{
  "num_hidden_layers": 13,
  "num_attention_heads": 10,
  "num_key_value_heads": 10,
  "vocab_size": 8192,
  "norm_place": "pre",
  "bias": "none",
  "parallel_block": true,
  "init_std_o": 0.0,
  "optimizer": "muon_variant",
  "lr_mult_o": 3.0,
  "max_seq_len": 1024,
  "train_tokens": 640800000
}
MLP neurons of a small language model. Each row is named by its layer, matrix (down: output weights) and neuron, and shows model dimensions 192-287. Each number is 128 + 24 x the weight over its row's rms, rounded and kept within 0 to 255. Numbers have three digits each. A neuron's up and down rows have the sign that makes its largest values positive.
A block is one neuron, or neurons of one layer that tend to fire together. After each block is what it responds to, as a language model described it from the Wikipedia text at the highest values.

L2.down23:113143143115084133136155143119101128111106093140094138124112095157145100129116111145126137125116135180138167124117088157083142135141181115103097113139108141135159156075098137114125138128146105154169121110114098101176136112143101114139151151129106115137116113123142092148130126131104016102
L2.down182:166136090123140133103115108128121131130094136122170110111140137163141117121132119125114100143169141132122136162143143143159138120141096091083129101127084116130146079090122093106135166082164133169160111129127142125138148124094135093123150187125165161159144146149107126089158106147123105119
L2.down747:132130121115171146098117162136097105082119089181129077064136111131116109132165149135161099114122157135147105153139133140137130078139102112151087120122155151141124129138150123117098103153121076117115114121122103116104198105103118102115119156137113130131148127117135176135144118104116098135
L2.down770:134103163154110109088140142163117134126129113117135109100150144107194148104154144121147123140094097115107105135126114167117143178134119102167139101114156119185133114114114111131127123189127080115100152108131141096154089104073117117132110098125140120136145156156083082129109142111120074095
Semicolons separating names or values in infobox-style credit lists (Produced by: A; B; Songwriters) and prose "with" linking a noun to accompanying features.

L8.down155:131142156146127102118124110157099169153087097122100123099144171109144150137128142166078121185147118130166167109120114137111158117170116128136160137063076124092168149121083100114133121115112144104109146141118118143131082134111101180171162173113119115153116117108120135160077134161105113123
L8.down186:151171118138172125123137131165138148150135146121131130098098122138119108163141100070084119130146125114094134096149123135105097126168127146137140159125126130134097134141111110179117124118111100120104136097164116128125166149163133102122130109124133087123124110153094148105186165099147077138
L8.down231:153133125110135084129136122116122104088148130127135120159134156115120144084139183111116119097118061113156113090145128109118138093115143128131138147087158164131159139177183134132131158173177105144154142147108092105099123099124107109151148149181105105132107138150108124091131155128094075123
L8.down397:165171097134106146115126125113095139173130179153145152115086113134086106103120151130167136141146119102112140154164128134097108127128116097122156122104113117134151094154152121138117136141160129096120121143102131119109108174114157096138174146111105111103145143106121142111145129149142000127
L8.down465:089116189131117139122117149141145107114093158143132124161120144088171133095135101108121117120090142155138142145129129139167145106131140124115115151173090120151123138085151156113096137104120090144113109159147118097120159102152160122105177152119144157116124090133121183111132127152116088142
L8.down694:105131170113119144136122107152159122109123156113107156132116158162128116136133144122097128135119122145119138157098106163117144124162145125158125111073174142119142136096103109149113121112130125128120113117103172182137123080089104134131104135130151106152151121108117121139106124150105120104
L8.down780:096071119168138139100173126136153105153119139112118107130151127142130140048102168118122142146183092140139116114117121152123138131120147102117128121129115165129149118126139143137176140168134127123125117119131113121159079157128129102135150185107137105096161139155121165132136123148150056148
L8.down817:115124102133168152146119138142113130129168183148125124134087162130131116151195121119100138107157127150076135102149111203096121116110113143094097096129111128159138157131158118158104139136146144140109118115065101170097131143120139092119152118151134104138133146153096117125147099156120094072
Second or inner word pieces of split proper names, often foreign places or people in lists and tables: H-ong Kong, She-n-zhen, Ch-ong-qing, also initial periods in U.S.

L7.down65:123128095125106126197152143149076151121144176147163134145106140139133145117178108123113148129120129144135122127121116110153139123127094136168115096143126162138170177129099117139102154150132124150106112108117122118128157152127155070122135091139114140148124124137161158107122113142111126108
L7.down194:069114087144120098151124114153122141149126150135144135135151166096125092114151144182111124156116054138103107105138159097115122114127110149129161131146144126137137129112122130083087153135139126119143129124138151142099103154103098130147115114118147132153110144116123127123128133133144133117
Function words typical of speech (I, just, not, but, why, how, Let's, I've), often at or near the start of quoted song or episode titles and direct speech.

L2.down195:146160137091139162119137196124132123138173138127121137141127103101117156098122126127067146126083140081178135128115145121137135123126109120084066118136122136135135141090072120153129123121147138130142131128131138143109162122085077079138124103156130148088160120124122112106135115156142048123
L2.down518:111105120122125113095136135152113123114119105126134101143151092117146096143106125108118121149115078132134125113128112170115134165118134153140116142139130126138080145156147116112165112082103130124161125163109140104102159092171176089096096114124120102135084136105156111108130143119155078153
L2.down703:098185133118112132141091106101113117104087121136088116115194110116153126110125136100146111133131095150139088145087159122138104133151140167109127164143094121174162147126170101145154168090154168172103123124138131150136128144142127084117088117142092125106118122135121126089133131140133125135
L2.down817:143166133136138125135085108108112109153121143118157143115111110136103118120127145124107153113090129110134175118137112128143147129130082149132131157151102073122156115120136083158128161086192110163177110134111135106129127186118165140115131104111143114115110157160096118073111126110178138116
The word after a verb, subject or noun that introduces a coming bare verb, mostly infinitive "to" (said to have, revealed to not be), plus modals like would, can, should.

L7.down98:122170184137162119103126109107162115151149114165150141168136160133126122149140120137119129151104114142143082111106115155113149100134113169131181093133114133132109130148137140116117123107123147122189137123110110113113145123092107125106106112122119055094167147124117153139128129139119086152
L7.down796:130148110045105111142125113115147152135163138135173099124101112161129144085144125116103141116161140132123138149126133125105100175146160145142107158109146123156146121150151129123176118094121107119112167114161135116113151163114124120132107145069135139154118088180127127131112118135147046148
The final piece of a person's first name (or middle initial) just before the surname, in cast lists, rosters and tables, e.g. Kathry-n, Sam-my, Bran-d-on.

L7.down193:121153184115130108151089137113125144130140127143151128102138094122158106139165127129140094149120144118146138105122117169094159125094154119151167115113161162168147159106128124108098098117175126123187117123123141144062144133160143123143156139097135122110128126118108151122121111117157194117
L7.down690:083141104138114124163128162134163155161120168123091119152141108121148125147109111122157112156135131107119117069140167135110101129128125123090102073108139113159112140127125120085099100134107137098097117136112136157115151146116130113129124100142137103096152109100130134086129158175157166092
Words marking category or membership in structured Wikipedia text, such as taxonomy (belongs to, Family, subfamily, subsp.), section headings (Coat of arms, Doubles, Television, Personal details), and list entries (Japanese footballer, The Boys).

L2.down108:136121143104139115110135166136118169151139173150158107104194125141167151105138129111140126088132123126129135129056131140158128093155151097133103150127099131140159110124126112117124100108166153133091143137094130128155126150099128150080132094121090077127090101120102087078148147129121113143
L2.down271:095143143130143105110087143103149120137098132173089102109141154127105112106135134127142112117145117126123130138134113153120105132174166163109091101134123160141107129109107123124139117121132156107140096105140099141124115145147193121132140127109154131136140128160091113109094082121138056102
L2.down290:188134106136130156149130104146142141150160138139100143154140140101140094146135140107117168134114093135137125109135077196100140140113120114138116144118144132120152136099115143106137121150127089125140069079102122145090109101112143124154129154129101122146089140108098146113135120142088167135
L2.down572:102116099121086116143131127129128128148139127083100126118164130103077134113138113114102135128147104113110116119148113150126090151110128143148122111103143131105178115095122154143140162137114094112115151112131105103113123113139146125108109130158140134120133101111064097154141122117137158163
Word pieces right after a capital first letter in names (Baghdad, Falkirk), middle-initial periods (Michael R.), and of/for in "known for", "one of".

L8.down72:119112144157136142100116152183139099159104117157130107103099086149147137144158139154149131152154123104106141133101089155148161122121132110131146151163086175112194147113128091141112128097136140131151144089128140138146103083143093151113137103129128090108058111107085142141147109136158108148
L8.down104:145149094153132160120146170141149124128152104145131109158148129176113126137148112129164141106100130116152087139146132114143109126150117134139117082154155114105142125126136137116106160123083148125106132111121116155163113094137124161076085105102126103140143104156132106133118084126141106159
L8.down333:123123155113151097116128143104167116087102137132137148128110130108133148136136146154120143150126160130172166117136128127114163125149160084146127140141143117127106148199102148125112093109161138160145132148142163099126118124148118101117109153125103106155141126114062120139116160120173040122
L8.down453:095119133125127131112162117135122121142142124124140114124105156087119117153064102133120092104147116161119133134108139115173136135116096122128104136129170122172144121141130120140149131115154144111115103157157091125117125169158157079148129090106111116135124124139121131112151148157099128148
L8.down705:127079128120101155097116123144111145111087148062106113142095161193082172161119150143151168108112128164141078112128139095145135159127133136133167138124125127106129081115121130147148138117129128169112150114114116120120122122142099137150116151133181097125106142142159139140138125126120053169
L8.down710:135137168104144101128165111120124113135148130157145119130116101112120150110121111142150120148107102148101162132115138132156119146108114180111104145142103129107079143142166118130155166089139129106144109115135136117109171127117147128138132215125132126121111137133115144136097134129171154155
L8.down741:146125155144117123090136172158105128127142161089125159130172101129123130141160144116138100167106107148139123119127123122108144105128145146143150138129162087151081146140148108138151118087136104124119134118131162126208141117128146124092167127141154137165092124173158106118115069102094102137
L8.down767:152139067132129128159134123111156154167156133109156129123127142144138126111164093113128097162146101107163146079132134120139136149138154124133094153095145107123128164109104135125115114184142116143134104167173102107129128140114145103101163126123094095088140122103163138072134145098122127135
Separators and digits inside infoboxes, tables, taxonomy lists and citations, e.g. the colon after Family, semicolons ending entries, and ISBN digits.

L8.down87:119157125117175184138160140167139128134104155122098046164097121102147155106167102134099129125159150157138134152101159143084118168113108115186149118121118120128148134122129111130111136111134091146158185113142132140138128150151143129163142106109126115151170138128115126104124150100104102112
L8.down392:108111145164123083111126120086131154121106093064136161152131095164149102110092124138143150119151149117095168138128085120072117160107114143116126103127088147146146153149084120133104111148138142147101104136146100131077161082130128068103123105164118123146137133087089111092155158122143120109
L8.down477:130116111120112148147098129116146119089136133108106110150083133101124150108160158176061134083107131093119093118094156088140116130107114133143162134118095124082103130178143109137104156117151115158111131111141175141133115110128141116109127092145155108125137141095112118135125123122130157091
L8.down486:111169104160131124108120147110125129108113135103179112127113145108154180108133101115144138089115133179157135059088081130170117133137118119127063128139132105133141135089108136122186110147142123106120115128123112161134121116116104158170113125125065119155133167111152171125148166133084096112
L8.down569:124092149164164138121158165158129156147111140148090092100122143127129133139128153114131163162083111136144147174139086139119114160120148104113173096114119108105148152097092130105128127176120155168124118092102131136171109151147098134103119148097152101118140132123127133131146103150138139133
L8.down645:107157160121134123093129135177115110153124102116164073146124141104106119137121116109094176139107175167123172127091151128099072133148152108137118121107138129151138168105145103151165134121110138115112144137117140158137149102118137106142150133106122098136124125149116135118121153126102144137
L8.down675:140167117123124141075089158146160098128121067104141121114130123126169121118153140118123113127118111118118133141126128121160121119146138129159161120103135144142109133081091160082126162111172145142137115128165126113145127147134153141143139131120170112111144154160090123134126121146106080158
L8.down760:117139127132131149122101132120151133110139108081144132104104107169102146151133159068117116130080183152069141106173134152125099148135172093149131093114147142111091099149116121085134134117138097154135124145127205106132084124147158136154115148131156106158133126115082129141113127134100121095
Final token of a person's given name or initial, just before the surname, often in lists and tables: Kathar-ine, Cecil-ia, N-ina, Richard, Robert L.; also St. Mary.

L8.down92:100149161125095106130159115160124103114119119147105159115150129170103106122139108160186073095144151144146142122119142141153121136109130113076130150132165091137156092150141102152135128113136164128125100167167122125130137138065141150137136126112099148138079122189149157155119117129139150135
L8.down247:154150107175163120131168093115119135128134184130104109143136089129128173134132135134146173115094127176100099130084133114149118117157141160141110146055111150143155117114116135107139137100156087103117097124141167200136117114109109092129122109153143108135144106093100079072153118108124060118
L8.down323:084152108149130075137112120135108067143145118125143125129129133059142130155088161130114144143105117092160148124120105115114122170137129120161145111190179110143152140179108096117095174125140144122109098162117064179164132121123148125102109136124117137063130145124142158127129181156128092123
L8.down460:123114132131147126125142084124104167139115130112105085093126086161144129117154101138096142122136102113118157110124129084171092095123129139123115117090154114133142153113157147108150149122145125122138161118118127167096139155103131148136097117105143153127183171151100135087143089143080068123
L8.down525:106149126114133167122073171097133153131128115147125132144167117133118119138127143101113161120111123122128117097111157118108142125146119118119129149130154128143158124138133141128164095150112118143143172078083099174126138139121122173168101142135143119170106106115147142190128177127123105148
L8.down652:139111131094094121111115144199128088148164116145157109146109083092106108137152159131130134125147088113135095140138117114150125175111098104171135145086118105119141126145117124129146141116118107100138139142176141126113157133100145162134124076125094144101109120131119129139103123182132104088
L8.down717:140135103133126113109121093126094148152124123127126163170118124129173157131155178118103138125120140117129130114116150112116126138117079159136136113149130114111120136116090150131136174100113153115113117131125123125143112166128144095138153114121109113090147110116162165107136112117168116119
L8.down802:155159090159106130111124138138114132121120117098080144136131094146101116152107135103127136133075125120127140104140108108129149161146114123126147092132129143122140129109152083109121139118123114074147148145089063115083138119152121119107166151137154152137134094107109087135156105131129075141
Apostrophes in contractions after I or You in song and film titles (I'm, I've, You'll), modals or "to" before be, and mid-word pieces of place names (İzmir, Australia).